MLP neurons of a small language model. Each row is named by its layer, matrix (down: output weights) and neuron, and shows model dimensions 544-639. Each number is 128 + 32 x the weight over its row's rms, rounded and kept within 0 to 255. Numbers have three digits each.
After each neuron's rows, "fires before" lists the tokens most often just after its 100 highest values on Wikipedia text that the model never trained on.

L6.down578:167111133137111095168124118103154176117137169133130108107133069116145176148110189178149135204126117153122164132122108103163133080105131147148132103086087133116108107066107080094174180168120138149130106106117111162113155094131133083087126099083118112125149129166161133127103140083086129114
fires before: " |", "*", "000"

L6.down1617:167104127140181087141097118136124103146081119192052093093139083142142109143126112176117124156168111096146117138170104160114142124088076123151068065073144150133068176157167095135202122113080100125144185140130169127101142116140163119124118139154123137124102100128139174121140165126136183151
fires before: " to", " and", " &", "-19", " |"

L6.down1176:130084118150100177165089149181073167138132145157144163076091131054104120125113084103117090104094069189123130132053155122138101159080073138143098131077146149099138166144187106150080182089102123177163130151093130094079156159126121063151170170094093126144129165138081105091130145075136138169
fires before: " |", "-", " votes"

L6.down340:124094133117091109123165167119139102128199129155163078124102120105090101113172110143129179166126156105165134109071128146112114124123145125123111103107102157083162137056095109098057082103177054139138145144061106133127135129157158117171108120120086156116118118093119124173085187170157076113
fires before: " of"

L6.down2864:093095151142087139105162100144107150089116093098171071135161141187103139147151104126142092100054121152134147079201124128123114082135184157149150094136143106105143129166139164139173160105104166133184082156158166157155159137126148142172123166126119165105105071128165081172133163168132143139
fires before: "\n", " 0", " ", " 0+0", " 1"

L6.down2085:142111155094159115101115163149115111097119187155092106121112113170099125091131065128132119167133154103166142105120135081144086085157153108136078101094100118097134158115066135113160115121158100112087154164119084160111158154136094205107140139158141157156121129129128098131098074161140118092
fires before: " of", "ulation"

L6.down407:150119107135140144075138124069151117091096089086090145137168109158127106113102076077116122115187159153139080187192116063120107132158209064105148150128114192080140161063123139104131107144144106110093174116063132144125129145110185135186144082162117163128140131183114098135198162072144070101
fires before: " of", " for", " on"

L6.down1021:161095101067123164114150142127154093128086100132110130166098095185124075137096088123154185109127086073150107179186153195133119100069192112097122145131066114150136144102082124110159145153111136103062134074116115160122135126111088102112108118147091146122110215109129153135112084156135142152
fires before: "\n"

L6.down1966:111165198059124074154151079181176157117139064098100131121123124152144145097121109095123178148090095151119104160138144111140084135108119126090167091123135166141086121100118134122141110114137138124175162096110145079183119144137201201142072131105120121131132139196110025123090154131186114078
fires before: "-", "\n", ":", " -", " to", " 5th"

L6.down1741:082135093191126137143162131102175093144128158099129075093143124122191143091115115154078117127149173121101132143111109105141110152063132154164147182170066078125109131082170180175098097177151155120117190177154101099096073147160070151119125107109108145099154149103190169119102138079109105147
fires before: " as", "\n"